Weights of a small GPT-style language model, trained from scratch on English Wikipedia: width 384, tied embeddings.
MLP neurons of a small language model. Each row is named by its layer, matrix (up: input weights) and neuron, and shows model dimensions 48-303. Each number is 128 + 24 x the weight over its row's rms, rounded and kept within 0 to 255. Numbers have three digits each.
After each neuron's rows, "fires on" lists the tokens most often at its 100 highest values on Wikipedia text that the model never trained on.

L5.up866:135137076101125114168132131136123087091125148131123122118139126124138132082099165090132117155086109150118118096119157135149114110103086114119140115108135136130086135110165136102129140126093140126108133088114100165143100118168122116105161129128148135112126125106096119150110144156147164104136108151130080118105150159147089109135073104156124153148123134102141142155109071137115140070111115105082112125115144179103093177126123140122155128116123129130167143159143137147096118112140119108157112145134124109145133116148139214138159128119132143118107116134121125145131144136147151123156120126136116122124104105167062165113116117088137133150133124112158164150087129115109109131124116135136150137111123112151143141117178133092128180136086099111140120116142122138135089125141099
fires on: " I", "le", " and", "os", " Cor"

L5.up1415:126156161109141129178090136112122130131160128094086122166141121124147087111123119128154130100132137125154146120142152157139123123129126098155116122153137141145136155123143126158165181113110118126145095143094076131140176099147117051124132127143131134096126153149106141146172135148128148120153132113145149092111128147102130102110087110182147150154111151108142117097137117112111153126132113132133103136115113166124149123138121152121129150094147108106131153145062140154126118128101133130150112163085115152133091090123173086071095139135183083137097147142110116143102105165151155138115122138139038118083152173131131111169133112142121090127123119108141186075163128098131165128122093130159118097140133105087129153105112156120114165159116125098106124119080143104156127135145156
fires on: ".", " the", " and", " H", "6", " of"

L5.up793:139110110172103142122142068140116144150150093160114109185169100156127112148130127134066166131117147148113112108155088110099130112085109148113108109140173095103121113107142074168117166121144123116141092150101168092120058121131121122130132153126125144133157129094153129150144128163126119171113126098068118115116138102169116126089140123161124119166097148165116136171158104138139119153134129161111159137135122135118091131122074079107148122103118151147136118151114151121142132115099098164115102136128078108125103100128162125156104107115165096125174117167169141097130102152113121140121173145132108158134148109138163124104120098136115105171134155096172129123094116137151140150133171126155140112153168119107163148123142097130132111112078161123129127147110168129095104122120126
fires on: " which", " that", " |", ".", " but", " and"

L5.up1057:142150138095181074145145130136124094153137109156126100100091115089125095128102143064126153135152150135134104131165131104133065139098191168132167066124150144115085130117097151116085120150117120126183144096110132139105128148121124156129116106108122118105136108174153109128146145190150133121145106164089123140158091137149120128117161150094116131063169116154160120110138167125143158129121104162110156125105109165126122105102140125123114121162129113145126162106131138115164150118120145116137162125094106122147148147122140091131153131122105111117107158137121117160176116138134106134118122122132102156111173134172103105138156154093142119126115105120089109068135147140137125094117171151145134143137070119130123086126112094084129114185166140146165109092144125125153115133157071
fires on: " an", " sc", " or", " Sc", " soc"

L5.up479:126136121144116147099135137148141106143142137131098176100166171147104139125131130089168099140114098115149135108118091148115103124122083145107124099136133115082120114105096097124100138111107120106138080099122133083154162135156117115087151173119164162116177159100092174135138155179097143095167136107130137129138162179089119115115153094082125133144146114144165146148083134157111141147143113146151128130101087154120147122145118136107127137106118086117105149109115109116151151139124123085139108100120139168148106167137119108120086135136148155131163121170143131158089114150162139134140120129146109113136173122110111116161144106169130147107103086131126151126079099085100131143141142072159143133139124115140136139159110135128151141128169098138096119156047109149111126134137154
fires on: " ", " of", ".", " a"

L5.up867:144116159162125118128140155128152129127120108130116133075141126139168161103094167109155181096147107131101133124149143140162116060079167114146113089134142080124111128117142122147109116128122119103178124125074126127125125105120167143131136171140114100104117117125116192156062120130166110114144116158123131107161134118133057119083143187118086192143141100136138091083080102110121060087143085145115137151139132116103134102140128126154117093133114103108174163129168161150118144101137146138114117146112113091136148187098125116114127124109191120157144143158109145092135121168117126152125137119129134181122119108150108152139117124128159094111152109158130136120153112152119101146141136094159135128116108141103119134112122137097112120127142108137123154168093129136152131099139088
fires on: " sc", " b", " Sc"

L5.up756:094117078181087123120200103142127115127088105136103149138104139157154085116134131105140114117114134104136173110117106122166120106096123143122143119123131115131104156138096148157179142110100139131142166074128170147175149148120156115083138089120101126132175140117133124119137126121102151126093140142203129158136154109096120127136164131142102111134139113082136139106108127140138168152118121149137110122136121153123129134113109123129148095088083137170130099109092135081138175134141116156137120171148128087177129091146108127127158109147129178139164142146147142131115151147096135162142095120145128097163145097160147127144142116129149061152081104118151173126104116098093162118096124150148102089120115141135115090128130108107140130130128116117132146151138170143107083102129115
fires on: " |", " as", " named", ":", " of"

L5.up1110:121131123114136141126085121131090164125128114115123130138128120126123085105134153116122152170110081138126131119126111172128122124140138125148103125128086164091192119114144102114092138120121133100148130148120118142118128139151105187162055144159144150103091108137170143092102148146141120154111137121118089135136105119188096150141166092164185097140152110133092160108167165126123131098121125121144145094123146144094170156117100097149113110103109130137162131134095133090133107108154121089156082067132153112098180127134106108113133131101123120213132111106122087124141089133129173140112123122129121136145089138094155101136150108131119121130115099122117169099114094148147107130107176162160134138128174078126136130130138116150110094103161160105127130138084141124116156121127158
fires on: " |", " as", "a", " —"

L5.up269:138143104162132105137155154157141108103144141112153120128112188100148113144127140119080126122104102118152155141088144144122130120096094185117119130165100136156098139093108143116125114104152105144114158151133133128128124154123117102110102092167180135092152149118158138109105159135125114094151148121119149106133154106139147106131148114114138123120116133108158124100143134095137118135115129107122127136136110159106140213088176113177082131127123146132125145113157147126113112103137116151157148140142168127157147100144154137116176121119109095158142071147073145140128168155074136134120112114120117125178093130102116073166123138124118134136142156182080135151133114129136121123106141121095088114136084134145132098163135105110162097155151141162066134114148099131102150118145160
fires on: "===", "==", ")", " (", " =", "-"

L5.up1067:111130088129056162126134173113101167118128155101145143102121148082164125146124146146133140091144128116118160123124140155151122125110108162101147122131098125115149120106096107121124150129146143161105161126106125130107118111146105123117184134101122171184093134112114151156108164110139167112134159102103094161098096133109142147112121147080118133131145118153150193150124093111155135152164145134161118160112095149120155154114152152099162162115145142120123115120151098138129173113105147121153180123101111085091171124108116112170123122154121099109101115144153099166119175093162129156123148135146138135109127117121124096152143097147125139137159145156115106115118104142112168187162135122165111097138147150114116146118124148122084127125107172124075144140150121167135142104135110
fires on: " S", " s"

L5.up391:101096077135092137108136111129150125144124109172101128137132138118144102107130121132121114123139173182102118143146120117132122147127154110117153130096159092115154148103132120139136151080111116092101124145095144128108129154128127146126113148106138122150105137110083124172101109166092145153113122107179129160092089116089132110141113113129110133158132109120152147122142144119120152108158132139154092071121129100133150142134148141115122140140153180084150065145116115117110186108123131158097134121115135106176133127157117138124123100138109135137101115115171177151149126163153125123149182107127149077160139165139139148154127095123127125153084091144141104138124181140140133117088149089121112166138099151151163102091124148083122142160144115167115127145122145160098176118164160
fires on: ",", " |", ";", " of", " in", ":"

L5.up1313:127136137126138099167109173127182128124094143073131107153051106116155137109098124110092123166141100159116109080115161129135137136174129146122144135112129113120164124123154136079138137129111141127104096130139151095113088109138146108150131090124132151104143112137124125150144161115140129156133090108149094155102141120136116098144155171150110089153110117174162155151095114147143113158147132119149148094104142147143127105130109095125172093145151129121102145146126160126092139131101141141100175127134157118176116162141091111153129151106145157101105118119132109085161136107167168150118126144154112111160106143109081121117128133101146132133111125145151129150127084173143134130080087139148111098136125140165131143160117196155115153091158106133101182115116134151095102156146116
fires on: " Y", " y", "y", "s", "le"

L5.up679:110133108123122132117131103139138186174111114146115147123147148109133130138109089133129102145122141151120140148152160156179105119130115119145146128100136154143125100114114137150125140119112075121114106109148124090102122108146146135096110148114135155135134127120134155131135139123108116129129097113154105102153142136078143144135120117147117119134140078123116146145136141083106153151174088123137130107138116115154123128066109139131149068107153150116094120120142143085137181144108086138138074117098148146134162142145167118177171156132084153154099100122176137114116136155085140178131135047163160093118135151137142142131131125122102128132095078115145150105096132091135142128079121129160126113110110121121081098166130187136118139185087121172134149099165123115119121117179154
fires on: ",", " |", " and", " as", ";"

L5.up381:127050081158103129111140161110109135134099100144098139110177139096154137120109140138147125110126138119130097127129173156124110143140132124104120137147139089103114160081126155128128130126146147105111112141128117160182140102141107138117088132150141084144156120141091120106166120094147137111113133153158144146131124109108116153123129082111136071159093146132111088139116156126129124152112151108123174155133133062138128149131133097112112123109115117097142151109125128111150187113096144166089112153116141128116086114098154118080122137101158125163103145133155180104102150119131128106078129146085074087141162141131163115132135121113150093140145124173117119168120144147088119138118116130172139120110128101109148111089142119133127116089111116121122123112123105090149153137134101
fires on: " in", " so", "\n", " In", " until", " since"

L5.up1422:103137111116100076134128111118122126100133087143174129123108095150144083137138147095126171139144190135116148113138156099145133138086093123097137136170129139118123121141124129167140142155142117178147116099120138142167150116148097125077091093103128115103090151113079141132107173145129157083091140140118134107135120102114138078130145163145182102120135153147090126130093124130143150144174135117105133160140137140097103135157115117109135123129173130125106132112117168118112126138144157117098104128164138104142122100121136172137093190090154146128143156109134135123145162129091148105168145104179150114112104135097116120129143138092127086151105141139128134092120172147104123097135075154123109113136123135161066112139179157093137137115118153139122163117117123141160164163120126
fires on: " \"", " ", " ("

L5.up335:120126118126118101137113134167167146097158095143152156104113126147101140111131158112114123117139121117133154123104149147110108161095120158074084137148197082157150108163106163092131137109146128119113124132193102114137123134128088127126109049088110134121153133165157111128100098149096111125146109157148114131118137104141129122073121129159112107137105152143138175164130130158141093147115118132109127098169146106144150142146113098119087123140141127123110130094136164122143089130121108142103087130156140145132146101101165199143127162130150131193119107081148133134163106124125125141128125135170118103142149116121116096108161129138147114105119167097133135145160157144114144147121087142075104074170136106146146107130113123112164168188152151113107142107128133122149136130108147
fires on: " un", " m", " H", " M", " P", " ("

L5.up440:123169111148145157120082116141139096143158142140105120079097111161146104077147123120156109164099168116123145077157112124138121157124112142125097091104166127128135108136156139137130153114133116158119098108127127072152116128158103122124083119150127128101100162097113126123146127142157119078129124129096135152131166129142141114170133145125157095153126147175110098105150120101175150119122130112136178138104141155111097166121157118144137158143160129159067104126122107151099131099107141118175104152126138143113124112077116159203144172154167149123121123134088116061113100113102160148122137117145108131129091092131121119117146139113159158114171125128107137092073091115108107146134131107148125131132158165147090113170179121082141095127148139100119119151078131110106119123100111
fires on: " ", " prom", " al", " V", " arr"

L5.up13:147170143105087090146184129116129133105123118146130162139087169138165119141096142158093149141179133114139145109131164115110145094141125119159129168128130145121118119114120113142127116119148087142146085128113124148157222098128180145109134105171098116096127123136093126159112152115109148109144144182140102094134134153144120124158107127089134127109129113123113130162153160113155117116133146132143091146118093121135125163150171110126113141149105118116137128126084087114101127128138105118188145178101140144105153160122164134138137119126152121115071085121095114118117155100179149128173162106155137135127135136129146094131113115112121128127109092115129191146150115095109150130116126080147068139156143115093139142102106149122073131151108161119120123162134149190099114086124170
fires on: " s", " S", "S", ",", " St"

L5.up957:116157128161143135105119119170144144142092131175093118156114092147146108094126122138106156135149135181159124167168107095126126105122111132112139133164143135111135125094137149142103127160094149131136123117112137131121127094189109139108110169163161107109132097123108131135104113125108158150145103136172146114102116131166157078104159082107112110132103113129109122097144130129136127141125151143125136123121081130143138132093088133083106136125094129133127134139125115138140157083084122152127147153101127076131101121149127062142132128135089141155117165162142142128149151117160137168179131122133119145119089127138104137138181111144148134127088121130107131144065123125129125190142144168185183155084148114138146107106143117138131117098148133117113137160122126127146160118127124
fires on: " to", " and", " on", " until", " of", " |"

L5.up87:124129110083111109116123107150089142117066096141142102095147157115090139070139094187121111103139165144097143137155102114119150140164149108115150150119117175152118120162158120145142148148076099154114136158112140086148138113125129112148097116114110151101135142131137153130148118175102133126087153133153111187126125107121146131154182146126138085122115134139112089182171127092097120120142151110130148160125113119129101070190143113111138108126142090116137146116143112074127103123107121154178152131118140146154097180112150171146115147115128154123070134117108141103165117145156104159117116153149119090122179130104166142181136135095128091121156132142130135086087159127092135123095122149152148151121122115128075133126127137120136128084146115120164102081158179153132116142132140
fires on: " B", " Sp", " P", " F", "P", "\n"

L5.up1458:107136161134107134151087137159093086070096168135139122079159120124151126130139120205128099131086180134138114111115131101155118140101185109142134109125112163132134124106141170141150150072128126145132115136125158161143163167096138146131146114080148163118086138122112076182122130143120135086146142137100087147127130175156131190124133126134136110106159152104101146094139129092154130136115141136146130136112099144113132131166125109099149161132090082101142130136096114117122138172084095132116186116151119126165141121143147154105127120172168115108130086159132165141131134141150122159113155143118148121131087134095132105125159132117183073117120141132152117116104111068128118169091099108150098143148117114141128154135091122124093110128108120095111151163162159118136145120178133
fires on: ",", " B", " s", ")", " st", " d"

L5.up1228:144136142109131122132122134185102096123076122172119166140182090082171139116122134120111112090129157167101117108130097157144150095153128128097167133116120138125127093084128127123180180110098118162161116158119180133109104118118154136123125134086110099142088119127203144141127161119139150111120128140091106109154141096097132131109149106129123090141119134145122122130135107162100125100122144127147122123121138150137158133125163159116102132125105136131121139150130108130143168107109147137145104139131102119091138124149121151151146156159154138168153131128118122122103148133099132146159140112139120142124167140149147154162130159135181090112152112139092143102166156135109122132180091081102133141109113119101122093096169129095086100121100154109133172114140107097107097142146124
fires on: " V", "av", " I", " Mar", " Bl", " M"

L5.up499:112181160160110136101107122137129174112112107132102145095118116157102145121125089131134125103136167116160144156141128161115113147139097120115140106138111158093085130157133153166111143110131157139075114137070124134145118133141153128103126138126170183158108122136100120107072127097164116125125104107179105151146144204124135116137155161124116112115117125151155142122098141139145115122128119140130091114141166140109128140135113137170127143126148067138143123121149140149113126145162130163124101146101120115095156110083107148124128124136104099138152149104126147121072130121157134104137185132135136146139156097137155150149113138091152139129110131144106125136172112155117107146142156141140100181127128133099114131161126129133097102140147110115161128126107087128131123086132150
fires on: "re", "e", "ro", "r", " t"

L5.up1108:133152106139083112113116139112130153120118123148152156107180101079179113119107145096146160097156131113158136122120126104152109114109151128081139117060122082125134145124153131112142090065118140122124112114193089116090162169161117133141109135136128105114137159158157152121130100152124170146154107118113161079113104131122158119112138125135149081168146109130140142083156130121116082149106129145165102134151124132163125093122105148077138098127137135161108073147117122080121150119088110161096115109156194141109140102134106122129138123108127108156126145155147158175140094063120119201119099138144111157108129139098114114084106152125177095097159153159111128130112147155143178141097121162139099169113125143097140128152102139131161098124145141126133149153105174145102121100109104
fires on: " m", " M"

L5.up373:121156134126144078119167130164114141146120112127123097162093130149175095153146199105115131102145157152144154156121128154127119166135092122106123128117164162111176117127084137168110150153122110166162127110087128151121112105167080118095212167126099080112102095112133148142109142121165117098110109118139150101129158115128145143118141123192150133110141100111122119108148117153110117113114105143142097130160139113125152116156088091120140085163130120151152115101175111136140149088109150151101113151104115125124106135118171141143123157175131121141146134163105108096099133134155120132129117120133165108094102128142097117125134136121117129125129091112118125147131140155142146152100083159166097163160146153113103144168168084132128110148115135120101179156157130087150149110108153
fires on: " |", " as", " As", ")", "so", " and"

L5.up1362:090163114125109159174149132173172182183118104118157113102162116130062140144082128127159136153096098142116125097128155124088114139119117126125138107136148149109073149141101146136081164122089100086101123131088091077111083146164081114132135153122165142165133105143122115140094129151114108124110156144119094142095116150081155123130155135160122139120098107105164151119107137156120110112098162133140133163108142118088125123105127119120076146134137151099120117119104114146142134080123118115134136134088149146115162114095111127150107120133111135133123119175094197128155147099155096156145090142148138150137133129151128143118105104090116130173112149131128117112092144133105164123215150138133131150103135126157108106140118093126111093174147124164141117157155090113153143156126193
fires on: " or", " of", "al", " for", "l", "f"

L5.up1156:138165130127151139176158115116117134088132133127142115091109124087151144108137141141102079112132126120130126141149147097088148090137132118119136140107119102114160105099160167083130178121081163151138172131133148178139101107158132112159166103095134135140124151141129109109109164112150116091140159154151123098124117133113137118116143109115106127151139161148102139073135120172136165127129115122149100155105133124147144162127140151157137153151143111160107122173104162180136121108099090120082103142107079135134100120149123143144144173121102109116122115122111152122152119089087126163130144129133103118114140086181149131118138135099126111118123136130091088118110157099142061129130158101139105094109152161169141191094116123094114160196086074106120119150153095080103121137171121
fires on: " I", " v", "I", " V", " or", " old"

L5.up1451:108134123104136148170109088144100107104123119112072117155098112147137113119144117092127141157145113125146150158120120139122151167116122144098151097163152079122113139131102117156142129114121142098119091107078067136126144130147136131174108158117149151144134162119096111140158140124102138148135198091131110137150147104096133136122153110154102091126085162129085136139117135146109108149157120155111171131122078102111154153166154092159096137081088065148102143168103143126130161101155171148133101111106136098134094118088096075113095143121131139142119143153128120142178148120124086157139126096115121149102104102141142101182133098145160153117131111145108137108116123135108161163120130144186128091120137101125127126115090100082089150113141099155156116101134124140123104143094103
fires on: " in", "\n", " 1", " ", "–"

L5.up166:102109139103144138124102097128130127141126125142100192149141148092150100104128093129154131157133118169120163124125131106164152121107150059128138159096118150123119083108106152085111118140109141142150141141120161150138154112134106107125100103120087112125163127145100130089098131086144124107100128124155127125132122147093113106159214152103086116128117099162133140093112118140119117104135127125178164103139128139125115109135118109155141119091132171109139095116069143085127153149127144158169128150158146138144122128100128105130162145110112150155102122125138146130142169157093116147111119102135092103184150122149149112192111107121117106128060132150131171166144128087191137177098131135113105106115129113141142105161150150090067118139082139151147138161156148149138143127159141
fires on: " |", ",", "|"

L5.up897:131121122121155107163154132127126137110154136180155116104179123120102111109119166145148138100111140110132134080169137089202105129104130189142139184130146112117105117110115116087160107159117103116134101112142110093115165126161137092136102165129083127127136111110070157151124127137138140136148142129153142083095157086138068153130139141124106140110129181136118141148133114146101089148158121113115122141110135120105098148164104121137107117102103087168130114129109135171139142103141097148174120133106144102125180158163136130174114146137124104116123108116091088129141130159101111119147134104155106162136140138093168123166147125121131154161094143122099131129120099143141124110082147106154149120156097161138082124125136107112186187138119134143105158128140116111148109108162142
fires on: " H", " c", "\n", " h", " b"

L5.up616:128163140144086138151146138099142100113130138150108123118118098137119156106152119140097178163144152119133122143139122131171093130108092136124084115091132075134142101161135181169137113143115136120124067121111090095114148125126122168095128159110125123092088110164094158117115147072146088133141141130115133127103144125129103119101100134137109143140106104110107143145155147115104104117135145170132085141102157108134111097152154125139175131133156091141152172113148129132081112101145107126135099151102145120161136140117032114146112115168163136104132101106123094120141125137152126152171127106106115102175119129144129092137091114161196134111112158132134191143167063145113138158139109141140149168124084101121148164126095122148144128138099156148181100146162141146109133108125178
fires on: " r", "r", " t", " dr"

L5.up1419:130129119133170119130144176156160148105102079188113113115124098121145116127115126118154150144139127181122165110139106124097117131107149147156125051143146134118148166130130116125120096137084131132129161117063137166125140125134141167120176122083130129104126119128112179138109135140131149104172142137149114119111101139137187143147165154127115105119091167101102081081123121168101107108151091104161088118120105137140106156077143120155168118126143146080194125131110112104142139081123138151112124127120113088144132130147179106117165104137101120190104127137168110113100113100125095126127122144119106096145126104120134089162168129095126101140121139194147177122111086137115108122123103116143117133156111161120171128127147137102135161143124183101118135126126134113162140108103178
fires on: " |", "|", ":", "born", " from", "-"

L5.up806:153085179154106122109147127140162148121104110118104124125136144152134181117089137151136163137101112124112155141137152138142077122181136127134114105113141108115136164146106097150136123202125162118093148107147156107143119117146076081146158132098121130098152148122152109135134125094148110104122122097106150095068128189130111139133105165121146168087138075147147091115111139154137118125120128147076127109152107080177137097109153112134132103115118148072118110130095112086092137145123172188127101137182162139113106092170147097095115138121148074148173139119121154129112154123120113143142095094142142131147087138079129140145105117146139106124135152114167156122090113184131122088133136127113088138103151133081102142131167170145166113140143092134135148157152119132111136167112142
fires on: " ph", " med", " w", " S", " L", " child"

L5.up911:129106102118142161142118114134131142120079126128114130153139108100135114151148162087118123151148122160174120107126173123149148149131146123154136069133086149089122135132150144126147128122080130145131098102102104151156148133166131167175099096175106099092131122145155149125121097127148073149149141099142151135113168104108150155137142118148162106095141147122071154117087152120108097108151114129154150096098126117119152178114135128110177142113102095122134149114131084080136143113128101120149110123105116121132160149129098130111148085133152129133128095135136122088129124111115108133080148136126122113109121107141089102157161148182090112158160078161155157110099137104107101120119139112109097134076141166111124139142111107136063139089066157109132143108153172104144152136129143
fires on: " |", "|", ":", " South", "–", "-"

L5.up1314:180112115159127106106120073115141131134104158099114150149166081118140153083118152094121123108108162156119100162124134149145118095114155137165146108140091094156103129146164110126113092169166116138183095136102114113113104135105131095157116140194069111089119113158145120121087174052116183115132148109122138147154173148139080106160145144083125091135140081118139105082127138162170133142147173162122137125128133141127132136097176139118115174122095177067106101094123115116155161116155129142154151089117161148087158134155129118174145135101124142117115124083104141155124137149116123126083185117097110147129126146140151132127121106117148132146170106150121089101118095120106111141125120090104090119114138148098122137128104132128113126135104125152163137114096133136128113127162105
fires on: " sc", "uk", " Sc", "k", "c"

L5.up239:165143133109123118107130095103185125150085125123148110136120112130104079146137137127171164116144108109090123114121111137131074120123121156095124104136161097110138133117107135117113152122133127122118139164107097181147125124135089098126091160116187123112101138145125102161123098155151189096116158113083127119103127108119154112110169150126084129101134100145155137108121148141112134166104142089123119122155120116174135135130104123141117129167116142165135147152101150169142142148099144147065084144160091172119097175094143130166103126131121136125116147111134164161103126147133118131094135136164105138146155149128132145157171101120158162132114107165100111126114131133134137162160113158133156101115132127139117132133126109150115142119159122139125144147156145125123164094111126
fires on: " Al", " al", "al", "il", "ill", "l"

L5.up621:151115114115144106089105117123089142097130153145091161154062114124118145142141130076153120117088141115130169142120101109124119104122083114118144130164122095128127107104168127113150136118157129096093139122105160112125152145130118108151097149139122177155112099140127156149122127050155124142114113127119127090130115169113151117126112130099130113133090140126153088107101148119134100090150126087112159128181102125146154136155093112121144147166084143114163140087089122135113130121116104153155158142138121127153158136126134157109163163132123163140125164142147110159086130109108169164120168080115127124130138152115145098120103134102147113096151090146166116106124139150122131101158133080118142137154130133142163141128087079097097134155071085145123112119142138133077122159114070
fires on: " a", " A", "ep", " 1", "t"

L5.up203:116103108128108129120117120134093138133147124124110121128143123101119109152123160118163186166129081102124129122146139105185148148127143147121141168148159154105077129067135088122113137154127092180096150124105115151139126118128102086163180153154139103113136145096125126128094129131105110145111177107089154136120124154133112162112134129163135103124132116134104108133157110111156126113149150097105071090131093141081138136116137166143138154140120125121091094136132083143133080113181124113173118167123145156147108148126124108126152175086148139124104175140132123104133102131132174136150094162159133160147102141118125143117150159092144118155168131094148148111080151137110163111126109090111121081122091080156140103137113167139154142160127082108126129110110174155107139151133109
fires on: " E", " com", " e", " Com", " \"", "-"

L5.up1482:131141127076115107111129126117095109168124130163117135112120180126087169100098095132088076159155182133118146141085144124163114117157109138116116073139150153099133114119103151135084109170111113134105131128115161168147082116121136128142104123147141136160175128135119136142146150064152125103152117147139135127172116075138096123120131142170112111160146100122110149122160153120126115112084131123177134122120097145111151115174139139094104094108106116136139113112142160157125097138098131127117093107142135124121143110079146141108167126150115068082172104107120128127133139153120108146114132104132141155180109149141126098135137115135111140106140151145117135110159151124144099093138154154147130119110109095155120143140131153132140176125142175140157094116133125099084131120146171
fires on: " a", "),", " Japan", "\n", "ese", " an"

L5.up531:122143137136137150123133120131138100098114118151141122105099170128166111148122133133081137148133135095183182119085112120150127112126139127101129158174138143099120157065123112134151150147101156164134119110130115138109132119174146133122125145110122122103164141129106140137095159154110114136148178097097087189174123089141173099128130113112138129087119171129127147131122167139139153112105098118106163132098074130089102154180139130145111142158087129109101129142151119145132159131136120130142138151141152160121119123146129162127101128088112122174147113093118109126119136134128172131145110126134123126119109122082139124127188122169107146154158131124130132114124151164120152075090138140117120086127086113155125123144119092093121158158207101143115150131122125169122139130099135
fires on: " \"", " (", "\n", ".", "-"

L5.up143:116113143128138123135127161116156132112078111167118131122138140142111151136176146146119144149163097105141162150120129127151151147122131135107138139204154081111160152125125104142159108141132115114133133142153118152157071147118108134165114171144166128100136157106076149151156126129137112111110151138124113168173129111142088101132098177147106091133108110098125107087111149114084101162130162104118106136161128116086153116110129108114102100158100119079131105114097103147146104130130165168153109151142145168128100111129180129120130146125119131111120106155119099161118109170066135146123121134151106113179128124145152125117106129149174113124123168163148145071134141148137125153150145139108118174164121181145078113136168121111158137114111164128091104086142160103111126114135134
fires on: " L", " G", " an"

L5.up1231:074123130118109127157136155105090129127172127178128147098101133158073137108118085101172100096159138087174171141065146119134100117155107162086161127138176134141123115149095125089159153114118124153171102116177152140137132146123105107077132162163106149100151110138150148120131167141121112115105124133115135150114105156138105113131086111124087151115121105102138140116109106136150078110131183127120154124154095111113128160148143082093187106140094137117133138090087140113125171175150110127160156113138159133136119103117121110113142139086161161088146158151131159135174110160122123111105138144128134100120142145127122115144096076118152105142162107133132065154107092117151112133097132114117104122178089143159133119148120106135156145136131103124169141122128142157108132125123098
fires on: "p", " e", "at", "e", "ib", " in"

L5.up1066:082097100156149119108114123111130160141133106153178089125148115120117071112098132084159112144157105141159129118122108136116135115114130129140190144149112106139094141117136139131136108108117128155093157120117170153106141132124114110153103100115135123087140149144139101121143080128117104112131106130156135107126095134126147102106125143126091068145129127129075157079108132125148159126120081139111136169112164154124149103122127116113126148122122136098121117151133171118128134111064155119128101112095124143160150113138143091148073121144119133175132077137154128133155152086110158157108151129146164091122132123166117158121171106123116105126139124132132116178108113140126074182137158154134110154106138127124127076152138132097118135099131124094120148105091144133125199108115141
fires on: " V", "|", " v", "–", "-", "A"

L5.up1104:093135107164125135104109087138160167141119091144139156156119105129114161174116110123084100132152146135169080121133140164123114115079132102111138128096130115125122123125145087135072137131105105107128105162168115101161117124155107120084124133116106133160138108130121074110184137139171178129096138113122139122107161111089117159132121124133113120149109149116122134171138115139081127142097112112167086144153105145106173139161109095149115166130156145111100120151122146122133120160120158106175138125105154142122160141120098137125119149159147129143159117155163132094141149099151130122171157117152133110146178129132145142086113127133159136163137097062100116119127117148127093111127158165146112121099133110117169122119145112153152181098141130122151120096173098164150125117145116
fires on: " where", " these", " which", " that", " so", " but"

L5.up60:128055086110133133129120165089148101137131146137154063135096172139155119108119177121145118158122111162146099126105157091194108131149153144137131124144108136112183134107148110123089131129110131107156085167112081150112139130166123151154113114153117130114169112112117172119115132126042123176149131115167144132120154113136121144103165103132138146128125141099131134130139130171130102125125139088116100106069170127122138126110117135088127067123174162104143117137144102170127109096096165185101132166125136092125148140141130147126076124133156142125161144140151072114117174124184131130123077168118087145113117102138116139132158112102114107131128100112129136130113117128094164106115073115161121114146148139124141139131145138154128115112118155104157124119149116127106126139150156
fires on: "y", " W", " Y", "h", "Y"

L5.up1253:171149097127120136151123155083125146133131084136134120118133093125106091163142091140126145125109156166122144130099122116139130133129129137125110138119170104121130129134116158126097139153090103124131112141124141068160128114160129188127141162081108150170154135125087174098195117147137149155179096129079157080142117171138141151079138156144108127157117138115176124150137103115133138103129137127168119140127126089100139150165117144136132116131111139115159156104084115143135147158153142122116128124088166097122135150114164117109137152144163156071103124180099112109107095168111149140099147148128125144105120093089109112133195095101114103107128085092117177134091142120145161122148101110144103137140178116158152110130159147135136154109100093099126123156079122141158141088103109
fires on: " ", " or", " |", " no", " and", " who"

L5.up1106:119135078136127150112169067113169129104162112117144144155101149124110130149141130082142155094145080099148077112153124155108150166081085130174141141111156108129177079164125112126112135116114106130117113140164184126128090105072130110127132137135128158116128127128155123148134145125140156109098115162089144160118131141129118100100098157165106141113108089166122123108134111097137123142109142119081064159130092154086120189140108104112135133116095099152129132118157119120134156115144113129129073139079123172077157133143155095138116140110132078129120113124131128149092160111120130142105122158130127150140135150133113113098135120112115129100139145155158096160094121174105152148143150108171153101132108113148138130145171150085113123128092131135152124126154103117158110114144154
fires on: " and", ",", "ion", "00", " |", "ain"